config.yaml
num_key_value_heads: 9
hidden_act: "swiglu"
qk_norm: false
init_std_qkv: 0.0358
init_std_down: 0.0
learning_rate: 0.00577
lr_mult_o: 1.5
doc_mask: true
max_steps: 7807
dataset: "wikipedia_en"
MLP neurons of a small language model. Each row is named by its layer, matrix (gate and up: input weights) and neuron, and shows model dimensions 0-191. Each number is 500 + 40 x the weight over its row's rms, rounded and kept within 0 to 999. Numbers have three digits each. A neuron's up and down rows have the sign that makes its largest values positive.
Before each neuron's rows, "fires on" lists the tokens most often at its 100 highest values on Wikipedia text that the model never trained on. A number after a token or word is its count.

fires on: "==" 100
L5.gate269:602509563521434527491480470551500502481494528446567544483443555473547478554489533544460431505412520454521593429491503499547553510533554602480499470437492496475535521472498540494485519533586506519496542450482568491537548566397493474558518464520508528523431461557510472494508568488474520522533521476536466539488468519533478493515515418534558513477544532470479498516529488534444497463555481514584468459469518440475489573446483433511487529505488531502535489519530489501486481476532464512488450516459518514455542565502464483414460600471483489464369493500508481483466508527441482536
L5.up269:506446472574509456518539538410530523541511540488491587518449506414511457514527564464482513489536452545474560480441491584530446511511514530406463476517503513517472518478532442492496488474518563422549511513509493436417463511448491557468569415543461510450474512505516536495491456506474469415518508532448443434450481538548510515476540547473497508539515516481424435525573505529515462457580550489517463534505469524525429450500440470503580480493475543492504459545490444460491569464581503594468488501511477463569518451575518489482477460486473476477459494522506455529499502556462480526

fires on: "." 34, " describ" 14, "v" 8, "\n\n" 7, "\n" 7, " Gen" 6
L5.gate56:491511503466555514507509440435514497529537493519484420516533461505486511543488441512443506524490584509435442544550442475509491494419507504461473530472505466497559588507533462454488528414452530505520433522470565491458530454447488497522506450491520570535464484496455517493467454504480528572389565490528533518514515375520552426460539478458498460423533526486535545564493519473529483559503549479506497488484509450547502516529499474536550444494437506506552569453482507488476535463542542550510419515450566495497518560580459465478439437542485499533491487418489534485494463470544482573
L5.up56:506369452470465513530444520405538474508525494528505554513540498536463475476511439506531566509459473474518388519503462526493491499495537540506503460457489561551522517525481588491450470434515522468446560521536581469458564470491478469439502444527529509507534550482523516550474576472447508591510552551488532502570498523446489518499550540469435465444480550481438541487555561493538467489517482500527454486517444541487468498515508485364524483498446498498558596522481544458476570501493536496505482465475473450432483541516483523500474485547544513550492472458431538474528487512573523505

fires on: "'" 55, "om" 10, "ham" 6, "m" 4
L12.gate185:485458560496430540475479541527509491431513525453511518447542432444516560549485447506468484502489573503496524434529496557516525477554540553574511500515602525408543535535505487500493577465547494562510542485528444547558493505525500503540514564471468514581465526560523564445485587574528496488464489501538525535484520482567548452488515510542467597580483478438540467450487478501506518475530492557468469482410474488433566513493492468449503507498481544543444519492477508501454489530563495431483524476511518531497471499511504523558533472471449540483446440467459513623462529459456489529
L12.up185:480509509478440462502565466468546459525508529539492447504500568464488518573508543480502513562483546492483586447505462504586521550483481523473460508534511516487521447535503557496517520520499546487562621477534515431462520535599493527479507462553441455500526564484478579535469493497476544440490495458467584485510484521513508501552514505585465614572499549489491382562508474528556535534545542496508500500458495594471483548525498530453514520433540493454527521542578527522473523509533494448499458512510408417463548503530510473546480500451512501496467527556478468497426509461485489514

fires on: "and" 26, "im" 16, "er" 15, "u" 8, "d" 7, "et" 4
L5.gate373:484535516533542499515546483514485524506481520519506479443423515505463571428519531604485450399502464526535474527575511509549516525525559504536569448515486535450444536538514488501498530484478552498433418601491442536466506528514532493433514562458505548484522465457525561541422452467474426462541528588484470534418546493490501478518536551431523482536555494507470508558531445479542506546479512469561472568453535477455487548531549432447540479496446491461485439515467517414461504534425525511526492546507521524524537476502578544523535516536500524575451510502489491495465509564531496512
L5.up373:491542618510470484483558490495506577513579493533472456521521501474527509523496508525506523414526460522502503452483529552563495428459517478501499556529490471517460423431578576466479528500525592489457511508537461513473476551420467559472468562493552506528533445526576537432545470527459493575487573516573511414489479480497508541509511506485515463438452505493534604499469523459465528517480472474443456485477461507494437439589451533510559501535583491477557489548485489520528527509427547506414491476449555496500491534470507442537494530459479507486522519499470570435463509479508500482

fires on: " imp" 15, " app" 14, "d" 9, "z" 9, "990" 8, "er" 7
L10.gate433:521603482520540516557553483503557584432519419463495387503459547505551493461544456529513453483522481527500518452588460526485418501487495451457467522465429505508536547551493518484537436459506483481501530536473509506508439506517471430591419509452540579446503525584441485528562509506474445510565533466491463510498461490422537548518522540441483526500484502543508528525525536511507518521510530504505511508579509507463409474481459491533493572511579511474473576503530475449485483488505417477530552498484557430471512511473594439483499488481479504490550502542460525475533484523474545448
L10.up433:470509507507444540477462495544539461524471457403543497500544581480524499510459487518534469460430536483427541576510478481456407482496543450479534443480531543480487458555566436471530416473538471535562475487441426461424503497533550499457490484485487474471478481504560543576489494535529495469433496497490450472463523508527455524503515506547503432463482493463509503553501514474529525494478580462449516485448472493443448525485462504490600454549489507474432463609491524477477523490374415526475533463469487499456580478476569457539553496503476547510516469504441476493536514497570502497

fires on: " that" 16, " because" 14, " due" 14, " as" 13, "ces" 11, " As" 7
L2.gate212:492567534407551527444508530549490506532489480487466486470491465410518523463499521589515473514550458482501505538469572448556433418524600517462544562481498396547442463461520483545504470482451456547484504525447442475490493532513473470459510494447533485541464512450506457479469566473506486519549501551469485457477548437488482502589509520506474477509502506491485472478495500503483521506543484598479546555542499523436447501505487646476471538477460510552462448516463512474475507478458538563529524558502457409473504416460495513494481532473475540460489479530444501505420525574537536472
L2.up212:476552564487519506490545570576450511543479459476440588487495527467482488467448545559514541522469491515454445529493506475529531441504598473482563491489496449545418469460476494564475496474481476499540490508494505466535507540493469479453469513460553479527461511513453430463513547474496485491524522599458494484509516467518486448536571509448474418473537519529527432421462518544483492532568498575491545526470519496476493547494534626508458544523545470514440490539455533483484506507549544509501514484513410450504521397459505541504489560535457471525548481543444473448436433552554571458

fires on: "ail" 43, "ake" 12, " two" 9, "ound" 9, "ollow" 5
L5.gate117:476443484466478413538505524503533477480515534484474479380491447404521480518533533429420518550537532490528431532434546506529553507479471390450411430492465509422445514491465439533521542522617507463503533505540440514515486459560421457488504514501539476505547532510541564548459528503457458526530481524485486486454517545477513530492531520542473499455511430483548567491481435505523497550540517490526526504489520507471523516427462523580440552509444521500485475508467439543549494486492468458516471486452419520546514450473515555446500470478490539522530478501486469544507489432565436502
L5.up117:484434553470492526548503465509513508469493497507548564518493494434475518517500538457414506402446487461545538527476563519560474516545414458559541501460484498545475474503463414564486532530532495513479495523454457517493556461516466468480408496473497488508479562439523566560484576502442458498478498482487497558501523464522437577523506479548403532549473413494483479465502468532522516458481492421558428512509559476437592551494501437557476561522480525503539524490494521563508540501516475453462464465461472475565543448471540526535495483493467536490566493551446460522520422506472561459

fires on: " |" 28, ";" 18, " " 13, "ed" 11
L8.gate162:473455514536495561498562523426484466509466467520487469430496510465544597487518484518481590497494482567540447523555505479509517509478509502435522496488521508519532529531497512459530492511508549448536523482467521431499450591540420504525514488392501563435506494544475461505456485516479460498479493466486492432533521410587558529483432529573480529518477558495483516578536455493523467418467436451436533443530509533487506520470484494568557511437492533522493550467564517519488573474560507497519508515415475539468474451562461548455463466531533555418555435505460439488506535508531489541
L8.up162:476609424480541476529499527539524504513469463482488532541540525537544488528581495499495501467427422525514470471448536518493444512515463470453482489576472549537539508544439474489451409439502506492512507479539555427546584479457521459446525518482473560585524447501519446515423559588526485429501478517428457513474515494487412463482479525580456555531487535485574506450576472462506451504515501536496494538394510517534537478549528539488481533510502525546523539509582535535539507552496505452474461486517595443470482537544452441534453521496479495492501529534496502513490522492463481451

fires on: "or" 40, "y" 18, "h" 8, "id" 5, "ing" 4, " following" 4
L5.gate442:481523503543521512510437533537496428461544450517491508452454436469554467477472499494565466510526533549550521494468508447483446533487535544430487511509478440481427473477430471510446475490511451531476459462478449478450433514456509486557498487482501528499513509534515476535437442462474500531524447547483506518447483444499523476477573502506538429537557475395547546548520539481540493548495539444539512524449482428523548489431492484584478471490412462488543549545576503411482527429477582531463533547538471448528560460512427564508537500455512445506507483537495470515498514479510401585
L5.up442:506483442431470486490513510490441467568448516461521461503452485498443503462516440571475432531542496449472502514550444518485548489466521507500539463406488477512512472454495560478464565491511514480584482492491468534527445540455475458482498433486546499529555500472554533561511530456491525525517453528496490459579510505533504550489469487552470554501446494585539532460510551514520452422519533487490531573505434459447513495543464559467484529577562461432444453462440552513438528504455417432490442487509466425643531485534536459525485465519560504476467567503489513534492463505508481520

fires on: "1" 50, "2" 38, "0" 12
L3.gate302:434510522499479532470539533547543479433476506534469516616491509555518506546467490474529553481561509559558479499494517384560540529446500434409509472528517515518449442407542487498452454436489566478494481521541528474489485571495519455489502468438478530464518534466523515512481530580488474496476499421545452403522473483582444561482549493531486496458518478539530584486508486552529512522466510491510483550493438440499501478532505525419442504569528495537479469487540474615481531536438456476530511483510476541540530472494501514501565523457471548466496390442473526490511493542495511499
L3.up302:557529549561494561465505459521519551423526581518462519508487450547498435575423514506556492511478538455576460525479552419518511563506494436488460469468577511541485559477526502518538462465503511494523489478463542541484445507513551561545461468499472517449505493516516532505514481518526498536487482490444527446565435563548409462526499496485524515458499515486562487581506517526560456407454568483541519506455568503481445513461538501490473477515446487523522446591499440459475555486430501559527436614508442500528505521563482450483488496474483489459522421482504508496536536452489474564

fires on: "p" 35, " " 23, "-" 17, "r" 7, "ri" 4
L10.gate34:459534513517576496583558444464484487492442522475433466523489531466509489490476445568491490473484539475515549534552449496481455424420504531471398514497486536536590535503491508510495481478522492515517473480499552553608500508495508444542542559522516464441559526534553479580447487501531523515515545539549521505454510489496525549453563533531516471535407494462512462474567443441460489502526531460475482548552480491446508435445501453513516508486462510535491474432503439505489491533463489448479490554449441515487473468490625501470538496511536531471424555529474436434471414483492502425
L10.up34:671556583462487556502513585442551510473533545481457430546572542507519492479533515488508529556485465474506529605470504461463525570499495544537487518510448549496496435540546479472538491445491522510504579501475422485510459465496491472464510518450498495478480489475502508518484504489581431493509475479488554532502490477512423500512556481499510468509505547465544472497509442542502478448467505508484549441466511465494521524504529509549507527461486497469502476485421511469518458478442478471502508535622555562481513563511492437570569515479502515535498556579457468495500421517570485595

fires on: "1" 42, "2" 41, " is" 6, " was" 5
L3.gate63:491482509494563489398468458482532489464442515542457483524547546567437520483552545456498491497500527491513445527531448531538547509513461520492461492487550566513557558474431512406463395495479560448518450451518539560537437503526502522495535441513486526510530467501530559494530471511481541482558491495525490442501478506571499477461548503464502576492470483493497567493493597563456466499527535450425564527480481455488551471557496433520496454453539466480538508555531516577483505489437441469512439575448529509520533497503578473522518485477430593441484522507552431509492452462491559507
L3.up63:507509494544489527487487495530490449539392518528490472510497449584485505520505545495520529528488550409544476460483482479485544547473482488498520523531554568540515462503445519432520490470489513457471518443550428544496367550510472479512503493503455548487560523469492510546502499515456542461510484430494549497494443528518505476481560510484544526460540512456456541568554518533515523511495556459491496514552485457474540433486465467520443424393592536421545514587533563460533525511451414437531427535467509525517501483526520501565474430508527547498473473484420490524487584478442522542

fires on: " b" 57, "c" 10, "u" 6, "-" 5, "im" 4
L9.gate153:453539495438509483540557482494461536507578465527534512479494526454483543541555474510468516438504530481536479438537539484485456557523498482514498526455465532566527537540446471471465437467493572548503441484459491473524535528505446545502456530513376506477553446407499501469461420531469440522490491424532479550478576480492506592503467527463537531537393498511489487470527499442513505484479444504510477500484478527570455476465528535564513485496529472518493493526497515517442486475451522498550514504493489562557583487454499439401491542516537548387520546464527504510441488554449474595
L9.up153:470484553456439482488557528436532490428474466540501460562445466457537497541489472492405491485553442477492519448526454540457453470428487479488558527526503516547567461480422561424539565515449514506510538537510501509536507490442524508555439492505538560530518502504464501481562520537539522521502548509538486462489535492462532487459536416493579410486519513550478530503448433520405595522435497469527438539548432526468438508514512454522494526585507429423471460490503484492462470513473488492479461514479521451418451479552468495531467486450465549476517524450460543500523453449474453493

fires on: "ly" 25, "an" 21, "iss" 13, "ian" 11, "ely" 8, "ill" 5
L5.gate47:478519449583410512527485481464508463550490478525513460521549516578466615498541493509501523449554486468466514579536507525428506476509493473461537485420490517548566477577461520533557478509465461500523458469435491528504527468455482472527435530427518518527506484475494452549466547472443475512505515545538509531550454440490478537562561483529484466475467568493512461468514535510407461481452464412470492467568525499485533455487599461486509477469499466443514569486490467501545588418549493534500565496453563493481439495501424503467485515514448529483423475486487514534509523529420548450
L5.up47:563470492529491528440515476538531518471501486490514509551490506486494564506487546495516489488482468492482472504530445599460591475566458545471526434473540562491535508530562517476542454464487507416523504453448475413442380530502482578536484461509448526528409542542478499451449511511481547557467501481511482497533514533467507529536570525558506445496518452465467455469480410534493438495554428466513481510505409501536595450496518458419500560496477507484466517552522459508567466561479513478510526452542540542445480499541471534507469539496454459453522495433461489452497498416479451460

fires on: "l" 27, "ro" 8, "j" 7, "r" 5, "-" 5, "ron" 4
L9.gate129:471474506462489564547515547511479465529510509442545466538471547512486577508480494520498465513547413488388502495497459468483546511452591452469531512472460571538551492481501476518480490431552441483469521474471498468489496539511564437481502514558518479472500475502469481494496523425526530536521552531503529492432549451517486499549559536527551577555509484538488523512483482544523524480468473474484468480550545444439501469487490619492525530537469481519424535472521446522462499549491501483564464564403461504579599524551489514420526431540480498506447557496490490553473513555537607443
L9.up129:548529601479533479522511502489488574524490542482507545481559527480567459491504430509533475480481465507504503501504591456459490479452542498510476517628470502502543471430568490492494468446527477566529567468555424507532496522459530558512511560510522452522518481468518495546525543481525500431612477450508526603434532483458473471509424531461530431482538475456539447452458483516574465479550445433498505535508533440536583515489528510527501500524504466434514431498440462558472460549460524520504504525414452551502475495563448524511481480516542512458486505465461519439532549502536493470

fires on: " United" 17, "ed" 13, "C" 10, "V" 9, "I" 9, "e" 8
L3.gate410:471527431560480547505526453466539405453565535522491504509463506496516404456539470490565467510438543478489481501493511516394514456457516488542509518454544441513444537476475483511506520447513474573538441485409504484547546586571520516532524480479502504410506536480491540543474513486524444498528451483548511444542556458541465566487545533509510538496519586453541485512464549516566537491536482490473505480491524515518495517542487482609478521517519481502462564543411562535549594473544456504543498451464495515473510441475484424450535451487535436478536490516546457513521533488542489581
L3.up410:468549479517493528539492544555483397499514529476470559515471472487449468543460549559504506485542472464552494561503543514499467514428568504526508403525620504479437494476504508467463570556507488462444451509525472488519428507578473509443477462458510546497460502507534491481512386477485461529491441545436502472474463501512411605466501477478542538564551575484489513527547482458550494522488495464428488504481559500529459454517535515525448485493434521507506549568500523540471494470573470595445485533503463504474543502501512524495442572480456476472496557532494506413492542501491496569

fires on: "ory" 31, " high" 18, " ob" 17, " career" 7, " age" 5
L3.gate153:507487563505491483505461459480468475513482527465483507483503476509438491526529571451450488463506512494519477518472530580522529478526547448457444505564540417473468448510493484508525454459525520523499459467384444480519556593475565474553522526494472549481452415429445544567449527504512479490541501548480469474453490503439564359495460479445462452514496493431479580491461528453458447491524487546471484471513513451484510494521531475433448516519523518474562472467492531530464525431505472557499487459548484514509530449548453456461561463479533486518581535445513465457493559549566580472
L3.up153:444439474525453546480457461496479561532537451469517386487469378426473476468533503439455473516481486412560528560510477516483607470496534473486482546499520505490479502481487420593479484491504557525497502506486466482446530481441447484523465506485482494489507475510459557529469513490551542463500559475506492444522469519395502458529478522417518474473459428476484582452526474504461457464517493483524536511455504521476474521550548428475556526477524498475464502437417508524532465477520478573497508427456479521507486503571480448469551514480450513462507588459583517556515552514525511441

fires on: " who" 31, "==" 13, "ri" 10, "===" 8, " prom" 5
L5.gate495:559473541533443486476498450542531571494461559532534489526547433446486442507456465503511499511472534459504512501554507518578499484524482506441537471493455543486523433563504462471503566495481563525523542439532488483558570520453511479530451389528529528496514458544555480475525462537506516493541506493465522584564493502533527501465446444439456466425498444528481436528534417525538486509524493512509492585504486475483517563440460485534423466481395474506574424563524476516473501548526570547494399522464566498567488525539516467531477487549512448480477493488534500488500508461437579519
L5.up495:522445503513429514495475513516534547466464601503514525500508485517528442461450437494492436513463546502533518463518460492520478429542516595482558422520435532558558534548449519520545546499506530521531554458562480511570544507452541503551545395539503532454498437515520484491519535547513493487598532508481486633570471484491524479502437483499500531512541506521503513498501465509531466529538516456527535549549501489486488555459506492523480501465424482527631525493476449509482452566518541545472466490511515474483439460537535480533459475471535500490433456520504517531452569506439591567

fires on: "or" 18, "s" 12, "ards" 11, "S" 6, "a" 6, "ic" 5
L5.gate273:468485510492510487448504537489482512506576524469487520516485575532460420551452452464488503555501501568530497466528497498576445511439453511464538470516535527507465500464504510491517506426513457531470499484557492480549530504442558532541466503489465507457501449553524509512535553506505492493460526493531478535553518544469475501490528468474563556460475522513441565526436520471499444485493483481567467490426531551478475440431475505523512346592473505464439564470553482432493494385472486528570490503579497430574475562548485473458511460459466452484459534446477498504463396548494465505
L5.up273:454480451569508491540462488445480548498492489508480455491406484518483502475523453552466459477521466459562567507464528583456450531486504542458444502531528526493471484531536481536537439564511541418516444483540421509529487488484532482478482474477525487422477463563482486520406471512596566492485530488527463454465439564532517547502447477490490606516577474514427561535517570492474480451536500517543445521493578471491496541461458516500510475489547473488452577494462520472485523450563433509502509544501507543470558546404446469568495440449494496497528475482476483508528424560507475453

fires on: "im" 15, "om" 11, "av" 8, "un" 8, " Al" 6, "ham" 6
L10.gate360:531516510497398501502478426494504503507500523478563551598484543474500489479477500550496516477554534535505555481556484468505477474510521473488553475535510474475503462632474636505419457595520501515581558503468484482519495504496473476568522519499429503560420488464515504475517504512480506494526536572522515478540583499559494445453483550445504530554530486488527528499468478514466487450477569458550440529480463535442519570510567506524580491571570481500525497482516513494496511495578498499514558558468487570479441472505453512529483530496468569485551435425484492432488540513473522560
L10.up360:508430475581532546524526424470517548468547551493508459497530486437563500444460543570540551473428523480533544453427475460497479546454508413520529460549476541565521474490430533474463462508511501500528498473482490511527448462442532514449524450511528466489416493434468537574480487492569438487498483508461578528472497508452561439481531514468458476580540556504497480495538463519486514480542526511523519492467491499482633528504528521472514490486530391540483451546532468557520471482553464473508520515512451518453594541500503453507513518469522474513498524473482395485427457442445493546

fires on: " high" 18, " population" 17, " age" 14, "wn" 13, " child" 11, "du" 9
L2.gate443:462484489448483439505515472474502472455497523485501459496534464524486502511493417436563494535551503517513507499529536628527443513523549470553482520517537445497488441467494496433524507467473545482546527523446387495547560452546540498582475488521550592507481446469538490481493488517549543474467482483441477492499599464519525498520491486420483555570518471500508580556382536463534594483473554552508493556540555466430528500511427464557460479477485473510500484424487428508475573515484531510481501556549521519491483443541474515496560556522474538526514510497491561518447542508546481515
L2.up443:552435501521511550530458461423510527492548508466476428513481504570505474497478536523552497481538535460465508483531525479485470532425476523515475560484475482476481582543541465540435496475507530531526434444490493528448525450471620455496463440491515440452546540532489541484498590468517523479402515434426506483479530528448512505565497465486517509521521462407565532462527527535524503458419504480528513451504439449464509463578494410435564533507508464522522532502447513535544524478433478500525585448587529444540518564519457490552499532547439515537489529501468480512462512493478485450

fires on: " st" 37, "st" 31, " St" 24, "St" 6
L11.gate199:514504574562499445514542521548521450574524541465485534513496552497535588560491540470487455557528477516444506532510435522505550501502531539490541535448570558516482467532518441493491529478551506463508514543497519527433490570509495527456549476527501512494491463491572487505431520492479515406517502555481452512496444521422481519405495430448542528453429453555487563529508488477424478503539423524466493528562473514462517549448551470475429518492486448546555516417510482530545441549492563485501465562528495495432512510555459486499557540483597516497467601513479509514578528482484526495
L11.up199:490501548512443492540532576460519483481528506540461603484451534477560451475474486467472524554432470584439507446476458484476542494536463485506497466472503583513576482502518539503495455475390464525561523514508446493452475547558497467459398504549553480511518483534496460557537459502506519466505529531521461516482529497498490537496558592530458441478532561441508520497524452547513507523433450529498485612489567442535475511516566506453445574422530493524534526487452423526515505474481544522566533485446496487528475559432500513534508425505475554469506527486509536525475498463477408496

fires on: " |" 44, " C" 32, " V" 6
L12.gate280:478493517561420494457478529487482497448522481489482471462514457491502552525466505502572496511492526521583505525466444433568465526475457557477517533477538444475487474511534546451548476476527492527500465464567497484462457479478479473590515502473528506495554527434489569487525540497570551418518445523578441503453496478536453477523568568552467466561491481523524493516494539547456450537500450466432561532517530525512603437474501492406533482468576588468550546408476577514468486518449502483536508540450493474549507467473477459496514458496557491491568522550578502470472561517449473549
L12.up280:457506480563537539434476493530511507427503510481498577483535495534523476464562453557506484502447443477547442527521573534562525501499453523396526470568557488509526532554487474493521530486460503439506561527518549429496574520534579471452474520503474533527485473493463524546457554539511505527535460443538540437515570484430493499453452494491484487531492489499421426547517520530467509396458489523488544491487500469486506470530443503425500506457562497516525612522469521523514512426474514510561461465493513509471571497549546483535441577513513460475419506449551559435468513584525483494

fires on: "s" 18, "o" 13, "os" 10, "od" 10, "S" 8, "ay" 7
L5.gate328:491477485520562522421443518504435467448498503479472420479447511496470403458486493446526516525526492520529536508500520543581471517494487511479549507451555480504422442447439433528435516502548460490480531547444450528460519512493559488514482522520516473478538459549586507515481491503507438469556397538558490480509469484473426544519501550446522479453429544480517503460580544442479426476533483523489487477445539458495485446543548498503446499454468554471460631466508511444550497416527521565546496490486569498441521465533446489439480495559463490531484538477508449510464539486451475493
L5.up328:479404455535497490465581506491599452507436407425475462505453602528537430494448509527486462495500488465483433554548534476538550508453476482483456524491506594462537509482520466528475451484488499534566466450488505456511488409514563477501494531568497533443522492460497515413527446532428523573459537561548467540489488492537534497576478493543517419475571544469443525517558534452425453483439507532510453559542538519476478515541467490492446490525488499487415479512541530456497434436518540446436521515502508480522493521473465471501462490521506478465519545524464462480490466495477460486

fires on: " design" 24, " art" 22, " organ" 17, "ical" 6, "all" 5, " film" 4
L3.gate309:527530468486452538542459510500558441466460535570441431479548403471520480564481472459498480522493504464497498549480451523494502497467477446541454531513603512472471497544523446515500507502510440514539472610450481546399460538570478436502485448453531455554489528539547497500516508461476518547484515513551501515512571489487503516456472545475460485518539565446442522513521481418518559476387478511546445496550530477495439473524495464604455524527489484512521526449552497565491431516501500493504522516471569466445476538533489460446466442515512492497521491610586482492526563512514476487
L3.up309:464479536430524482443588480491511551531513551598396504592581524436494501494490509445525461514513512497541555576492470450589519460473433469506446482445512545462475435532488444548492533507477424489479478456443508504465560533504462531512438413564490497514515548482432489479552560521549500462538514551465451559456532456485445492449435485529480420491564568469452501487442488519515525531540557491517488495503542510539473531535451473503527488514482468473506500469477496549468431536470480502502490515438489517540505467544548515552542448455511415483442486504552525476494512531425482528

fires on: " St" 72, "St" 10, "t" 10
L11.gate384:590520479451478491571485475591505546482556598478513532540513539542593548516483531443530479549542381507495495558491545486518556435539531451510512550505434532516432550503507529473470482450567560449557480482472486456519503559466490559474516510466588551547547483527429554527500449494506477503521519492537477496471509516406477490508508591492565532473506480520542569555507451488480519474489505497531570532474453510490539529497513456559489497562482461437503467508540540522515486538545503426516440496464537521444542515575444516518507464506545577458481528515444465496559504468486475473
L11.up384:408513520525570480459503513481516548433475509467517518440490607469532505552457419545488552494446452536489514519444551489437539507535465530558528508462549484466502468480544533520513480499465480495538553491545486480532589558420563539506500502551487559564588436510498530509534544535489407490471553438460442455495515479486545462455426398543482531448478528496475516559479492524537537492484435558496452545518500569480548531547485578479467531564460494512469539499451488501487556488521515450506441534526483490490576525452473557476456516488507498458477532562456474541507482534537467447

fires on: "," 27, "\n" 24, "\n\n" 18, "." 17
L5.gate407:497465520488456519456504527525552480486493522497505474520558499455548515486479485471527469548522546534483471456513439483474478531500538527493407569550523461439443498588506518478514519489526497476523461506485526478507455535456470516575508502526542485487490450520470474550453426501426509556495528554454540532494492492523523434547435518469476486509416439467517533471547456428424469456497501530504581588524513548479446471470499455530593505504407417481540481462464515456481533415496522513464373453471544493463505528507555491409526474491552521447550467543515506612479525506537513555
L5.up407:546513508543488487502419509522491462436433465507500563508485440451562494500519401467524426486576489496477505438491456527547476504469488535480402494483514539551514482519503526447518490482568545485485485506486492456490514521496518495467547451567509512506461512561571486528451502455557517540474521521432497508486445556495499503555476517520518432483460493439467547491510476489452440423534473531625527517492458481518506499400542551486522520572395563490541561494482523415413489449504534523570450509508439504439511462487576526503520456521516563490462462521503475538503550464501460432

fires on: " until" 22, "," 20, " that" 13, "ually" 11, " as" 10
L3.gate483:529509510525436564473516477470520483503453556480470530481506508463431451422473472540487424530537511506560544571465460470486499465491476432505524568498487440489500498476504506475486547473437479455540518512417506547482530412455476468567475510391451488543548500503436448557500527458479607545518484460430432540517471428516573510484489473483460485542547445497478510461494549540475496493512470519494495519516443507574465508491475583516516485528418480499442541448469495469419517449470554540542552548569510497533512514509511489534473422426485484509494537540501499520489598506573539452
L3.up483:534472551473533556403526507489484528510441535537427563560554447484478438470520493471513502455525497584568538518450523402539499469535524410518469514471465462580507508534538479480471455500525525444500476444412485482543498489557572493554495516539527471573498505527459439472489488443537535478483460476509480574450523523490518468499524515508436465501550434504524506469477523529477491522430549580519471535491498543460450533418490561455546462517512507442546452573443565442537486496485534479561552526483451480481514505491519541469561470458498476567527485476531496453561506509606529490

fires on: "ed" 45, "od" 19, "ev" 17, "e" 9
L3.gate33:541467495532505479528573521498524491473464521466428492466465534509455462487532466516411562418508505493535510514553525599548477455484546415502526412483561517577506538437543548471515438455552483450544537525500455538564479472478505494467440517533493572493485432508505472523478529579480459466530467516477465442518533470516477484497491524521495466438592495485463542573563521522545541534505451571523494499498491485477468482546494559541461518518514532517553446584448503458481480502545578470574442560492509489517486472512454493526546474485577585526478513506513519467599494523567459455
L3.up33:440538568557498473473468478599471409484477479491455483488448479502468508534449506546513501488513491478513498510425481593528498502535509479515571484525530549510499494457454548491473471440537484506465432408522496522485511633497535542451501438511508516532464510427606498505468399457511481523540464514469442479565503548535432503537497531487505452520566542542458513513477483541477484569531506497515496506486505529507500469544459557566446437534496589454510562518514471449501482553578556544479448503570492544491489482558444519551532495517513484506509488511558429459504529473412494459

fires on: " |" 36, "id" 20, "ou" 11, "ab" 4
L8.gate219:473480445518483449503405592495511474435464539525547460481533475496556455446423482543455480439580503500512521513536496499490452524554433424491507615498526422395500497523518466581496442473528497479482478531565512502480492595528460478521519485450535491525518522506472494500447492477488547522502436466531457525584464490510489530492511469421508559508590485494465496489480452465462497485491504489493450461423439576504552553517405494529529456505504530411480520520507528521464492566450454469461475525474539533478507502566490529466545505480544474437500501541491447501585500521456460515
L8.up219:468447409510550520537495410461479460493473519512522531508414446539452522511478495594479482457524440475488470524532542577451510440515524495472501495512501517510494550525525494503530460585458472564530476482488510471492471522541589493500511535501456499482443477457481597509538533430522531473522498429517469553484509508520510467488462485463574475478499450470445531514466531584462457468489511452481554465458521529534559513575510495474563541452481438466434514564517595555557518508457428521522491494514500503452534519536475516612455520610520536561548462556534525537494522484502516561

fires on: "10" 19, "8" 18, "20" 8, "15" 5, "12" 5, "21" 5
L3.gate304:525506502452477474477554435532538492469554521431499464482540499455500526447543560506527473523546475512492439472554522534534397431578512485519539537479490504474533547487526532450523519478500490444524537512563462448484515531482591546501527452466535505441451473576543520498443466506555505472482571423531504529440564468480450514494518510502530423536453544505493474558479480483476508445502512511507497509499460551473475447546422491586551468526434527497502474429387451491511503514519562541499472553450498524418530428506397477527440520565491520493500514543591527495508524501475484435
L3.up304:535537556396525513488541405521517428502554554514511482540485540469396500499486546504532511556580498464480398439525526499506437492519503513515443478480419453527466560530554515456482532504557481474534519474574456492522544530525530506480532561486454475520511476570558547475494523517546508524518490488570463464452513437465474525538423465543508445563499563557521503448424517477485502550496543575533533499514417585503531481495497480524496530482487545533571478507516489474502514458494507484531580483494455547473550456521419552492441510470509555480492466500574553490520536462497508422

fires on: "2" 43, " r" 9, " wh" 8, " sh" 6, " Wh" 5, " ind" 5
L9.gate20:453478490572461514508481441515534531499577496495506543537582482419475468416467540483476609575474497482559513529502525507565502516504472549502533530469513510449492472499513528531521587566508477460541524497534483543439488574502494444511521421531550504490551493506470489519523511504494557524439601522515545503444527494592529497537548521552486491513459499466463524513541359475529506517474475439515515489475507528449524479480513504599448432524463453500502449470477436517498540489506532493517509438450456485505457441403490496470519509404470515452510523582462475489527500429469502540
L9.up20:513461463483501515428440477512473469448496531524521491489519500515440513562471487457529553480543432464565416517543514477561534481478547577481462505484521451494436519513502443517526486501459463531531558488436540560570524480507489553507510556410597455459492501519549560517441546528493500524484450492521443443527486495493518451450533456447484534531504511550472522401480442475459439530509609403470523533459513474521522467498539469446507461488490517474564502498460449543498517501382552526515442522476506464472450522553490595482471535502559512485486524472546476540501431528573493481